{"num_hidden_layers": 8, "hidden_size": 160, "num_attention_heads": 2, "num_key_value_heads": 2, "head_dim": 64, "intermediate_size": 448, "vocab_size": 636, "hidden_act": "swiglu", "norm": "rmsnorm", "norm_place": "pre", "norm_eps": 1e-05, "positions": "rope", "rope_theta": 10000.0, "rope_fraction": 1.0, "qk_norm": false, "attn_scale": 0.125, "bias": "none", "tie_word_embeddings": false, "parallel_block": false, "init": "uniform", "init_std_qkv": 0.0573, "init_std_o": 0.0, "init_std_up": 0.0573, "init_std_down": 0.0, "optimizer": "muon_variant", "learning_rate": 0.00186, "lr_mult_down": 1.5, "lr_head": 0.00598, "max_grad_norm": 1.0, "warmup_steps": 200, "schedule": "wsd", "decay_fraction": 0.554, "decay_shape": "linear", "final_lr_fraction": 0.0, "batch_tokens": [8192, 16384], "max_seq_len": 1024, "doc_mask": false, "train_tokens": 129500000, "max_steps": 11256, "dataset": "wikipedia_en"}
MLP neurons of a small language model. Each row is named by its layer, matrix (down: output weights) and neuron, and shows model dimensions 32-159. Each number is 128 + 32 x the weight over its row's rms, rounded and kept within 0 to 255. Numbers have three digits each. A neuron's up and down rows have the sign that makes its largest values positive.
A block is one neuron, or neurons of one layer that tend to fire together. After each block is what it responds to, as a language model described it from the Wikipedia text at the highest values.

L2.down239:142075074189150142076053143139162122151121118184111128100101110090085139130120144134117108132099148118155062051143135081119058133114128166148094121146092108151053119057113128122114128090144106168091166153178108141118100134191085112100091144101107145145103109106126084185129082173151094120107188166138124182092099060146130074132151089055080139152157118122142160167151137123073108166115
Responds to: Mid-word fragment continuations. Short word-piece tokens in the middle of a word split into pieces, right after a short prefix piece, such as c-ust-oms, con-d-uct, m-od-el, h-ave.

L5.down0:132086120193108153117108102163194147137102183130077085121137105122166123136077139174142173130155124112098115181163107153089161219119094181113170086105168151140143097134193129163098115111133141127163126149145094128170132124135119086126091114109161111122121098071090120120179194131131136150124130150130101119125104191128175161166187110128115198149153078131133101136102144183124174130071
L5.down17:109099166097157131089163078159166075114142145138105133102135115168088188133193126177121116111141178119077123095171121098183136112089157127097102133104123138130110049159087112191171109126094128112149132114122120141154169131088136181140134102104120098150109158054093069179140158145111199110135138148067142146132068131110180117166161122147133111130099107089135139183124138165140122156100
L5.down47:176158137157164114113082102071112109160111129223134109172092112204106131156048121112189119141128144096109147120156175109156116199137093122073145117093084092135078153102124144130086151141096093145110074151120120102133128117149181101164130038133100150142091160112124097166113098110097114120057103116156132152091137089062133124134060103101128123111112110092100066119166105083165137069103
L5.down69:117078171089055096115154092194135169124148113153099136157195093106139125126131163144117115158109134169179136126108142120114121068103147129133124162156158162096140148111103192108122129212079143124195122125130130112123120108106152155104142156121104138126111090117188139147118123157081168152122106137128134136116125098149022121114113150120108155164120139091158201207179139067124147120108
L5.down93:180109055170115123096144082138126145115122137121145149123130115090056168141097148170146121116145118102114131107124146092135139163160132159166183172158135140119120171161083129114094149124110155107098096153145136140103107137125108117158047156083193145140052144105051195128135202131171149129127094119151105140123096077087116161129148141189064122103148202119140149128110152135137109124087
L5.down162:156099159103117164095094160126155115134098124111089124096127104138169142137089110135154196102131102155149134083148111113146147142084096158118084131147146107140107106146150078091215095144139095137152148062166179145144103066163092130160113187112102149118142092143133103079130144168085147177110196167109149122177148160195136106147097060176136119107153130189132168162101114152139123172140
L5.down207:128101130222165131094088129100090124154125116131141144118125139087193099149113096095122048059093123114118141099095136156161126151133135132116150144158086156105129111152088098125107137089141204204118172117073148180092122096142135091194100146087105126074165154124132132156148153075130231132165133145149142115094107100100076108097078115070127178130135154093141146127099092142079055168147
L5.down257:134180135160173114131173183085068127114124198150149157153126171136207140180083139095174136068104151071148119130128117152116156120136201133171115112166088109125130071087188085146146153145141105108137098080044136118135123174118107098070097121169107081147179111098077135159134156154185145147116144118136176127155174095154151106084119155129183156154124149167147197090094156135170102098147
L5.down265:188122131143161163201122097130093145139188112166149164101173154120153118174094149134108094131126149117162136107073145115149118145144159101142128086110093160159129119170079134134195157128120142118141104128159118186139115085107173109087138116107060137088125149107116078110172116204188146185144182036108124120122147177136146121085131120118114117127101073140140155083178153171128045079181
L5.down267:114148135102147119106098095110224077149107137118139150150117163142094121125144151150121104064148086111071157172105069141118138145095126113086187162150106164116112112096143041127185154157119082098110077177134146112149144101159176084122074168124108119160151116073090148077113149126101196128099147120087086088101120186112136172058087133157192089163127158141175140172138115132130120177136
L5.down316:119045138128108088097094113111107160086158151143139195186065146127096084106053154158137088093103094128100188132160077108108104109133134101115135161146134075066176114111071072121138089126120133147126136170107140161163167117137175148145113128100154221141116144156082119152103153170140128148082052099123103165125121137211124128123142059092140128133173102106141158106156170115113143077124
L5.down335:098101161115161094094207127102121099115185132161140156129133109140186123176139073120138141156135162087137151092121124162175172209117167157112175123118101147153140109090137084179105125102116157141057157127143133131131163118181131138128173170168173139125168096101141069120170097104175157150159128072094125148167157083110140172122104155103167055095135159173118109140130157145055147139100
L5.down355:173090075107149129173130156112106109127106156123153154137212117154174133151151171143101116157179124115175154152068108109121137165124131140154158116089120132095140087169113133191073139097131156181089146146196120098131088116132161118136218135160126134163147186111158170092137165055162121192183109154118148126122123072142115100139116155164120139106165109080147136133084133181139131160108
L5.down358:136129134114140187114116103153114103131100083158175191162103134117145161148080165120167178127100086131116155156129067138162078120118094140105128171119121166159177071139134121109116159131116098168115213140078134091089131210168137114132138108122192097127140111117137081129081109138148125086131150127140170153115195130191130149118080100129093116104205152140157144100119095072138115096048
L5.down370:149144138150083112141142115133134129117169124112193099140116120120175129117107147150085157158134184119102121127120092097181084201143106105125124124142100136092113120076080117113128118103126080102106125127123132127092190075168166195151149130125127160139130130107110094083145182138070097132173203157163138145096034091061172184130119127112128162114169072139114118113087113130091100114127
L5.down378:174104148094109143151106148107093138144086120076113092121118207149104138112160155136053176154121077096210128088094157114116082135170107129121140186114076152151157111083150097142142154124093144133157095101117159114107072118118113142117083100118170084166093085156115145089085111147169173079186106149122138094143110129132174130060163086118146136176134060148150127138120096126074118104198
Responds to: Consonant after word prefix. Short consonant pieces split off right after a prefix like pro, con, de, com or ex mid-word, as in pro-d-uced, con-f-lict, de-v-elop.

L5.down35:089062157106137180154157187130138146226166123074078129117171137113136186121155084109142145109161129150170130121125108118117142112055121168096138096144106134119140061134105112129181155143178094105115134076112089154100141102098123137152133076160109105140128080148165167105140120122159066129093131149203090154134128080179123146171165204105125130151081111156097141142124136176098151154126
L5.down40:132041104170148086116144138128101128132146208129037102089084080137121167196155091173138175119143102109096134109163146093097170116082119119167137113123151111178152094100127078163121162096105170102150078129101079117198124206124149171108126191124118130160109095073163140156143145091136150161150137155143144090125147125132207177174131109129158175122123140179119121107151204167165132147158
L5.down63:126128114080139136120140105107151116144171136132119156109110142096163107121183117156127116105191158177116054208128171166139081114136131151132116230133096108168103134126142160142107117122108117126174181177131067124166146110194132099153136175199148145139091096086114135122168159123179085155151124118160050129114123185111147174188093165141154109182157120110106186143137152120155116151177
L5.down96:171105093103059145104123143226113113111171121144116152150109123155146104126169108137102104098140092151168160169126177069115127127071106159121121100143132126111187118188101112111163148147127102110096135116180066163042183133117091092132133094145093172157051147154132095154194094115168110129149098130090079163087173112120138167151111170124150130133085136114119082108165106121105113085156
L5.down109:133159080122110130107109153123150114147072096137099116134095109112014085186093133106091119147041139115077156162097137144127128117184160119094140170087122156095126140131088109081151067139168074136090153143139173136069132133088098061073107134119093117124148119194085122145112103130080165097102106212126177106106154157102162193098138154124121117139135154090099152186111124124119119122103
L5.down160:164140120139095123096146160160112080102102096068129181119114118120150140191131124105153131099128116206109107126176123129120111113110061074130145152101096175183116092040073119111152054169166174142138077161163129096165185121106095086105124138108181137130165163077101145142160138096157136137119141117063152140147209072150125112135092165071101124089134132076105134147092165120167127157142
L5.down198:176118085099151081124117153160182104180082130128131043136129141120158184168090166172179162127122134114109052161078177133101129121130143151198139223130101073103159091134141140088143112139108123125080156111098132125072127128156122117140163125109137065169163138098150124126094137107159080175087099092164178093123103129125151112132093138147157185140100075115096113120052122155128111099110
L5.down220:118058153168178099114137146131124111083107132153122116132142143091058142161097097152150188123126157123097075185107146156084147100147124148126070163111122126133131163145079160080132136116104086136080134123161112169152127145147131193078140176130143114166081093079154166183131168099124060160097108088133136144125098184129101111097139131171190099123106115141114099096148108156115143184140
L5.down224:104062176146191130173131234089164137141164147123095142060176083107170153193135137118136110108111140125053166095113114103131100159108067125166174107152136075135119189092166049150132182144135159135081096150138185114077038094146137146180088085074133134116095120145125163131151128122129130134119168153105146122138086103148145182151107108116105136085131166161156118158140097124105146118153
L5.down295:091111148057180111106099080095152205071154159140137137130145132137094178125111094142143067144153117145122123137122125135112146131126091112115105086156132195097126138117152170096059141184134104119147097162129148103116140111111120102139127131110110110113152140118138110099100094162191105050127116147163159140062126101096126083181060093143132190138140122143146073124166083007096147099128
L5.down300:129127104071126135153166112138118093136118124130115079112149047151140112136142074135109131112127152123147116156142165171146126133090158116179136144043148125102154119096109208085112112097160084129135182178093137117116106165184112099175189138134125122099181115152130077097150191148113119097035108115177108106126136152122133132148098156160120112090118162120152113128216215163113054119120
L5.down342:154077071108064106125130140118108155114124128075133184096150091119107111103130147143118098100139155128120090094174148151154112118099099187169141098184178178150120055152165135136172150106083105099142146092067161133115164184094121143072142108123157167140070142103127152119164125125125135075137070069136102153160171072164098142136130115112139098053094109158095091179113169160125178094167
L5.down352:135131160124066138111092062097111067134118129144162136099123124104129147129111090133113140156119092077089108086133072105143111151193123131063174071116192127066118171131173083107140085098119080060098081186173173141096142170151174115136120135094073155089094167121125172102093107089132087114157135142127149096142117136141120119135166097150124129087143129124050133103098124186107118155158
L5.down397:143141123145131164146146100134080149128045143188097124118155092148039151132086156155123110118155147091165149157114135108145165147081097159121141114109171175104165085186148117084157090108164134089074151087074116141136155133233135106152146183090130161100142073112123089128139110119133157136065144141125096119115135122148159129127171162168122091087099152225108125161146126108140153149127
L5.down402:104086154110070120127215130181092116129073081092065150116123031059211173126128121097118157105142143159160128148140082127139132116101117104168106125116097143175111118158106128121118133061156108153147165072119147129106159118153122185152134118146143112131173117110089172139121068103193084122095140116172094099120173148132154123133098145129160179113136101196194140107130144167115153121083
L5.down444:127098117102149094171141083077154113141087098136145120095101088102120034133064107154156099154089144157179118138151164164140124120075171077142096159081116103135129092101152124087146116053142107093107131128106148136078095193062161175168124167155101088092105116146150119081099126140123076085134131135090181149095098171148111174145168120169098135164143089161119108160111124119160192071154
Responds to: Latinate prefix fragments. Word pieces that start or continue a Latinate prefix before the verb stem, such as the re in received or released, c in described, t in introduced or extended.

L3.down131:121149122124103131164095141089078172182143130135120145121143114211130080181119130169123084200163109076149142071124133080164095118152128113165125144136143106156104201152145116112154119114129098150146167081118161110157133093043141048088124076099126121134099178081137160112129100154170134134193208160131180162139142107098097101152114117099105113131104151124130129088155096092109151127141
L3.down232:177164137108113149150168137069102112130121161093067109128149093127060100087128067128101109152162121162074096167047149145156141121163164178152140125148127209125116115197097109086146123120125138117081141131098096089184128133080117117148139060112128128081162083148169114126129133099106160137159141129125126161115083194107086133171101143181186075081136133147146126100097119188097146116123
L3.down239:108065114079114139077086107137178120103164063162124142094138129107177182144129120130146070104165133148106085108112103126110104158173135108138143155137145146133121129107116163147120072119162093136152179176159146118182158165137106084121146125166115199174078141074131115124195125148094112167125153178138186189123155099124160143113127167134150138201136150095160129093110104113157127167117
L3.down416:126099134091167124116111156063176137125051119135129133127114132153077133131113183110154143163150125124120130168118151110140082138097141121143156113137113133171151116170153095147128158102032142165191174131110109101211151127166081091145125109181139141201021115134150149170099145147101164064117130130161171146094083102096130177132095123146115154147136075103145118070138117103138101128115
Responds to: Mid-word subword fragments. Short subword pieces inside a split word, often after its first letters or prefix, such as el in development, re in received or record, and in husband.

L2.down405:117159141100149170127181133188139087130160138110130159121167123090194141112137094164173074154095131086121087136203086113120133111110125108079097145156082182181146139111101069170072182112127140157199141082099121153157094145087167180132115120136133082107097162120138116157169148155173091122107134177150115103194116131110110151118080143191197131194125136141159039141126116127097137119117
Responds to: Paragraph breaks, mid-word fragments. Mostly newline tokens ending a paragraph, often right before == section headings or list items; also mid-word pieces like ab-ov-e, Jan-u-ary, O-ct-ober.

L3.down16:080062110119156110139089132121093082089075106139153114101149114137160148159110130077139094116100099107112111135111109142120109145074162130104180114173171112079128153162125096099109141076127108147104141160199183091140130108172090100120123172066145104125141119134195180159133061133131119143188144198086087137064163081136092144120088101117150169104143116168119109132157111162122147166119
L3.down205:121175120157135125181121109178194154160116125196125130155095113105192157165175192069147117083075108134145150149151136090169160118025075126107114099147057097155122145176101135120125123109091115160169148095118148210109129113152104165090167144094128157109092135123184137119150149113153096183128119134149117107115077147153149101153104113155089143137130174149165111067125113078153109158105
L3.down333:107102160135073137078147118156123109134238106116079071128140060186095115201182152101135158133109165124146119225101141138151160118112135076152133139100131169107125126134114097140075123143113134157113087154072129184120145116140081097078171145169108172112115124108105171148192106146107163140101095156160076115106125096097110110131112098086159130122122142136093163156090089132162128128223
L3.down391:114126092146145113163177128065035170152137114133153115106149111119118078154135092116104146073112081082187138131140117100121177131156088089137114100085133129127082130116136123121148072179128158134140110154065067126125158132114177216163089136166107083123130079134105148146103169081091160091150126086080168099119151114115141153133124116118173100132118074113145075157146103133136144080141
Responds to: Section headers and mid-word fragments. Opening == of a Wikipedia section heading after a blank line (Career, Early life), plus mid-word pieces like g-ent-leman, l-ast, count-y.

L3.down19:135112147123146133134129080100182167174132110158153168115095174081131110085155089148119128145109127111139138126135127110125046181117092121128146142082093101095129099138149089089146100152066174174103147150163129107097114104189107159063125096090163145120173138143131126111129116179145100112158106079157206124105102111124114149188084149100073152119053126139127150152161161166163091124089
L3.down28:125105120121076149123148109138124120182165146100153130131084172166154178148141101120145100099171191135130117138089129140142091121174085131217165112115110102142137175197107100085085147091117126131138176101201104194151135120138101212091140064146073159126129090143116114100119145083159150120100130097130114103085099112128146141079120178146109109134100127093116135120125121125129127103085
L3.down115:157111107201210117138160118120124081137096163147131089108134134124087146141139162127144146158122097149164090122157107162090143136155162209105095110089152101177110038125110058141123051161106109096140099136137163084150124091170103110146123156101168120089116122072132135161093117132131120133156139159108157081131090136128139063189175173078192129151118120148127078136181144165137075193114
L3.down405:074105122102104061139167159104148172129172091152098115122138096157240083139072118124080160184111087113129087161120145114172114140136162084130156128120164093169167093129113089148096102130123104110108211118156117097157079120146109118173067079129140138080124150129082133050136186110109114128063126130135112182141131132088164111129069155142109109153133204147132107186106127146149144129096
Responds to: Mid-word fragments after com-. Word-internal pieces that continue a split word, especially after com/accom/ag prefixes: com-mer-cial, accom-p-anied, ag-en-cy, com-m-unity.

L3.down30:179162107123125100080119075218148146140009135144113133169126122065174079151142107184103057130134088125089134112162167161147121060097132136092121127113118178117136143128135111134150090154113161127045093174147109164150105117191086177137105096101163148120136107144138134134134148136108097094104144195121163144037120163126126119096148113085133103150074127149129114095072182154168188094130
L3.down116:081147118166119198196093088130173108115173143113105149178165193118085040142106129148122184113100166088108084162161166141090093119138145119136098155118103119147138141178156137089119128134181147095153145089083060104164088156186105115147095112135088077122151137127128124147088116059161130049138086133080143135105129168123135049106072155135172074128143097172138104159108107159121097052120
L3.down247:115051145161170150135133118177128121080188139138078177116180145130189217131113098066132151129144099136154143111079130160102143139094152120115118090122150128075141054128100055136141067110132149110123085086151082159111173141065118109104116180091140054080127131084184116131128156086151172119170159170166136089115114089157080159119116175101152092113123143069142088123114144132161138162132
L3.down400:136118083174087112155105122196120172151165111114163192125120130133151145096132067109089078103082118036097126149100115113157109094141105196139158106178130138133163089136102113139149205116036149117108177124147122176108113114107155133124131070077122190151129100132132151139065152113143092151136128060142113197132120170103165178080121152155108168165134139101126129129084106104148147168108
Responds to: Mid-word fragments. Short middle pieces of words split into several tokens, strongest on "eb" in February, also "en" in French, "ell" in well, "ran" in Francis.

L5.down1:079168050094136153094136169119134105205148123103146146108089107175037167140133129093146135133132140087145036140144155127138125118126168069154131058138170134154118145171139108155145119101087162156106102155073082086084188133069179133114140161118109168122093143136140123113156160050173169113116132140108156110090160118098096122081169081135134153082077155132094149136139110146100133106090
L5.down58:088188097178105038151180186104115127123165117126149083085173100189117140215134111099137117158129130104111125084094126161070155162073134108120133128112116106125121152164106096167137163080048106144167174125153141122049130171111117136107148153127137095129099121135165154105131159127064153108132066111101108152132138148108093136129132079170197122144139159130131155104163089166087135094174
L5.down68:131171148119160158070136142070137135157173096065139134152122147113050161143118141139138130133096077100159146122134050155062071108111107116092088138127130177143115127150128180122154154142171125084140077158159144093079095120115074137125123157104110125196187100117134132126114126144106154085145092075089203106129093164095113175139111168095131137157189134092029162142139116134145155185108
L5.down73:163126101180121131117142129128093167126141106109082059083092156137065066136141097058168147150195144131144160120140121164070084103157077078127147108165136147152198116086113112140167092115132152115203156165142128134106090136129134107134158186113159112070110112095142110086101090161159176131094125140126091183177175105111147157141164121130081155150114157140125123064180069061077122138110
L5.down85:108099070120162111143134136090104113123157174067100085143200177132100173130192181144086170188102142096149172146122178149116170144141182170115072123116116099106129053140075053170117106100176150184078112142113106130141101089052131158183164096165070143125149152148118145094139203155113127125156117160081112135133174136136117091093182099146123135103138119120104137158155143154135084117096
L5.down91:173113129092182131137150136096113074152119156078116158128161061108122073127118084134115145139117083105080132101156144165105096099126171146147142234056111129133106075087117158132143153169147097152135156078133145145048097112113128083126114123177140110166140121155170084114168152190121096181147101149140146163105101183097088084132119126149111079137133164106157104123137161135097136136124
L5.down94:131172110100089062125209148181108135138195097171168143128129173067089126171053084152080094139077149111145101066154149117156181130179167165163100146146136193108171096107101161108134161102161095101145109174140122131130156177150118156125137178163119124156157121116094170081161166099115072096147146102131128117122124136172134170170124046139136188154114065089104100106146119163159083106141
L5.down112:120160127145115145065133107097144112162255119110119111085120134123000124111120117105136129116149096048184143114139108140093137110169169136109098143111129162126101081123140156084137123082135106046135107124110129080112116097171095174078126128108092100126129115093157087111095132110074120093082138121092128131145143128143072182100122143105158180143081126119083100132121119143175138179140
L5.down129:070134103143143123167153153054163141140245061101111134118077091107104128111101146158116181135107136045104088144103161103064137112127112149125120163116139138147094103162109082134161150121155129141107122149129102136084109134098158191067158097168161133134165120142163140078161191118075124122153098145135115120112109156159150129117140140134104153098131156099126103144172161145091128099187
L5.down151:100162119124148136110151148173074077164145078167128123114108129079040131142159116111138174148166129164136065123145123122069144073159160133117114140100101181151138120145149170152138144162140126147163136091139075142096083207154144120152174144171128103135140142141115108131167000111159151093162192098072123125130122175167109079090148058086137115171174162138141115153128049108125137139117
L5.down206:066117120133108114105142114114112092171119117094091240147132107125037132117079095097104111116101119147118208119136120077161064115079127051135077081101151138129154067118148092108154120134125111133105139146116129173117101168084152098176118136141148149084183126069130096148147123124099176128114167090084151086079087183072145105156099087100136128072096199174107127120170168110166150174130
L5.down208:104120162056092173164082133140107106135140097080141112151136138142154056192093115092155096156116125151133112086107075100107189143156116111116140111123132070110158146142143201155156136150140117100189081133186092131087146074155089086170113117152132170106044179179126097159172172163111108114136088138137164150103109102135150131143157092156117109118117176095146137078054068088119145120147
L5.down222:159139062153122167157082115070117089095154115138147120126145150074074128118090094121100050077142103125092093107126143175132128066141080093107111210089158087117161160114101166083131094160160127141102163095140150171103075119194123079137156136115174104119164173087112167139147125156148113139099075121104028116120147076168107110114134133096200153161151067116125158127135092130136169098110
L5.down332:184163148105093100127115102082119164134087112132135147153055131141067120097158060193100154079109144100163127073159136137191095121164145120098185150166108067103127117091170075112159128085098124088131137080133115129118160122081130115134200110179101106079189154175100129083137145160097125088148105141124155149176037122127164166132156144116123113169125124137071164127131073171129097171154
L5.down389:118152055141190105126202141156098144130083080115151108153156100184054111144134172073152174119057118121189118088140095141158157123120172098142096103119109155101188118062171151148136056121107140090118124054115129072148123121104102154127123149079166142092146125100134127099124182125109102167117174127136119100157095158125108136141142152156096112130161167117111123106117125149173132132170
L5.down424:109173136095161172098170089147144097152169072130160027078120088141144113136101166094205140120146139093129192132116136128190096136089115168052116128113086110155125153116143122105115149185105110090145094158137138113130097130105105127106101128111108080147132095089028137153184068123190144152147130107121104120146116102145155150166162146152109115121181148077149147162140160118162116093172
Responds to: Wiki section-boundary tokens. Line breaks and == or === heading markers at section boundaries in Wikipedia articles, e.g. the newline after "==Club career==", plus colons after "Website" in infobox lists.

L2.down80:136077153122149168091112157181144078114074124157106153149122118150089145122127145123187103090169153123069159136081124124093084102144102146089164227132152196113122125081064148124147115129129157140153187072161098198096208102159088164123150129107117154173116159185134149100113197173059159206141189146120125078084123129103095125088116119136122160099120093162125119146115125070184108129124
Responds to: Month-name final subword. The final word piece of a month name split into tokens, mostly in dates before a year or day, like Janu-ary, Apr-il, Octo-ber, Febru-ary.

L2.down118:178063163150116129183131135104128081161134191095106151111100148124159170162129119090097173130074056144142125120122164159140134124099168103128093085084189110145183113111146108167108123152119098135120128100134095118183095122149120214128110086098117109099128174149103087100161093202065088160115102135101129119162130205115193127092079143063110157145156097150093115166143109108111101073139
Responds to: Mid-word word fragments. Short middle pieces of words split after a single first letter, like B-ot-h, G-ib-raltar, me-et, and al starting along, all, Album.

L5.down46:103132130127141120105065154110174164117153113152168083140159140188045105157168162138152169122187099144115132096122161109135093158100130148114057136186129181157173104122066142133114165161122103108093105176138116066113105128105180090060163100062148109114132163123090193074170126136135081098096095119164108168112143084123070116134119148128115169115123128109076182142151150117127133134154
L5.down88:156118090127116149118169064099145080070140139152111089107071139142081087131126100145132162083113104060118133082129105153203101129127123136193104137136095137185121156126133127130135204107136098157096080144108142124124129143127143114180163161184071081128164128074102064128131151176124096182064157191136093120179133106082131140115094156125151101168119146120109105138203155145127147156042
L5.down106:141116142164077077082147223121112118113150143091139123164055172165111174104084110162166137195136090132128102088149148140111106095128125104119142113127078128148120123117135087126118130096138163139113098118149073164166081083123180154112112142134194080122103112140089148143078148165167108146105092081042143167174038157122111103136133201109127080123114134103108153129112112107129140063081
L5.down124:139102156113101134060198134124131114069128152155154126120141102130075141172095056160155166121101145057121084125115073144089108084130167149133091127080050116189089121137124135147133182128137123120141111136111121157144140115098140089133146217099141160116158177103189125129146105110142107139119121101090138130160174151103162120113156167118133114114131126131098185114150098116109217122103
L5.down141:203164122121087148086176108126121142177113117123171161173187116118082164118179101150108107072114095140122134084159121072124193091106117073137199104183100095080110068165157053146134090112145123104155098142152161132172173131110107176138131132125145145114114147128072173135136102081115128170132135084166140106134121141181162118161101167160100168104137089021094153133091145134189118120146
L5.down165:150123123122096129189175125090178110105111153097117085130082112175120072079114095081180088104190120168111175105143079125118126101094096119176083137150161154171113188161134074144169102146140104133153157184178160106087134148113128131151115110163202119112149150111091195142139114130177157109117162083105128186137167127122151123176134146137116129105123196073130111096150172110151176120116
L5.down190:124163162086119177108139135141101041090145137110143161085149154143075079134137073146120169078162111122164127096097096096142180134180142114118141151125113169161140174076168117109143107146135178107108084084150093132125129177143090082133138155117146127134117166070149169152167105041112111159123168107082149085096127087114118159149139107115133093164133180117143166074090141094118131116099
L5.down195:094105143140135087159159158078116141136165115099130056117091110187059099117119128125142123100071129164120092158106076123087117125151154073166129137116088150112105088157145097149122082107112077135081148063149119160134215104096072130106116148113188135133112130143114075192116157161107162090138139104088058107119103133073168103195131183113082087110185157131154155105117109119117109079142
L5.down200:137189136127119157115147103145140148149062146170129107099106104119099127129091113142156141108095133113155157153103152112155111171081180142055124095190065122119133118144096129104099072110080081118101094218110138175172159096186082158176127166161080100098122138122068037129145131092130131175146136085097111157068164130113064136143141153158143193171146155130072097111162136123157157165137
L5.down212:129166093207175187152183120112124118108086120165117141141143109119171143179117118173105082132164077164168133077145109115069117138110104124180111153067112135160118103131163099145109166158140147080166088123164140135142132168095169150120122137135163072128142127092122177121138159150141109123100098127148102161131190106122159078122094127074104106163172163193141170150147033094119109128010
L5.down217:107091094195130095102116137125143144133097106145137109128099090125112116069182132140070126096174118107133130150101144130179098084083147142133188141104127133115062087135105097142135093134095119155091143170175188139150054102133086136101193116126052111093122119101064186119105110134095131097163083115164147109143121122118145163119137122089111159102064152062091134121144163182167155197086
L5.down276:099149109164110112130077207169111120208097127164079150109145137131074160097137109136198109182159108141108139118133169179131085144131167145137191132080188137183160159109073118110149101142142110171159130059183121154153098079104143166165091100111117119119084132174149151138165101116188131122097105095110101119159153125104154081100134115077092114135126114125138123085162099162098067064112
L5.down299:124149116113119170115117151086057136118114179094148064091123142131158110130085161092106088048125171128079106077142047151120185101066125153154106085086098143137163101136163109126143092169154131151129100068119129108144140124117146089127119117153140176120167160136082133129124075086104081212105157081141118113108123155148106113165118110113125138105155147054197042114123095160151164109130
L5.down382:125196087135099085141135165145115156106064112149103160162109108135123066144154090098133131114135081104150051129121122094135190072097105125182127112150148169119089113128164086127095129146138127122097121122163109078135172171099142145100119153112170120083160061164042122102065145178135131171131168090079150091081145129098147151084119065159171129130129117151147111110099152091079139114142
L5.down392:158124122148124099097123124140124156106166127154156145143170134111125079121083066182176195130128114204167105071126148124162037054123178094115128151148145164122100121072101078077085128148168103149159108126124089128141137115104167146138109143111073097110128088115123159120090151204168111116082148136157089106128116135163179147134095075134151044087170069121119143114107206137099112132150
L5.down427:129123153087183117160142090135168141102167104180127090098147074199113076116146136079143094110170179132132189102131115135091110136118173109095206090131143225138150092138128106080112112074136088119132196127095154128078139099113040112150158114080160165084080172101150123127117112139081084095107103142117165151149159120091102121162168129090138134169115138130084115143148090112139122158136
Responds to: Mid-word month fragments. Word-internal pieces inside month names split into tokens, as in Sep-t-ember, J-an-uary, F-eb-ruary, De-ce-mber; also prefix pieces like p-re-vent, de-v-elop.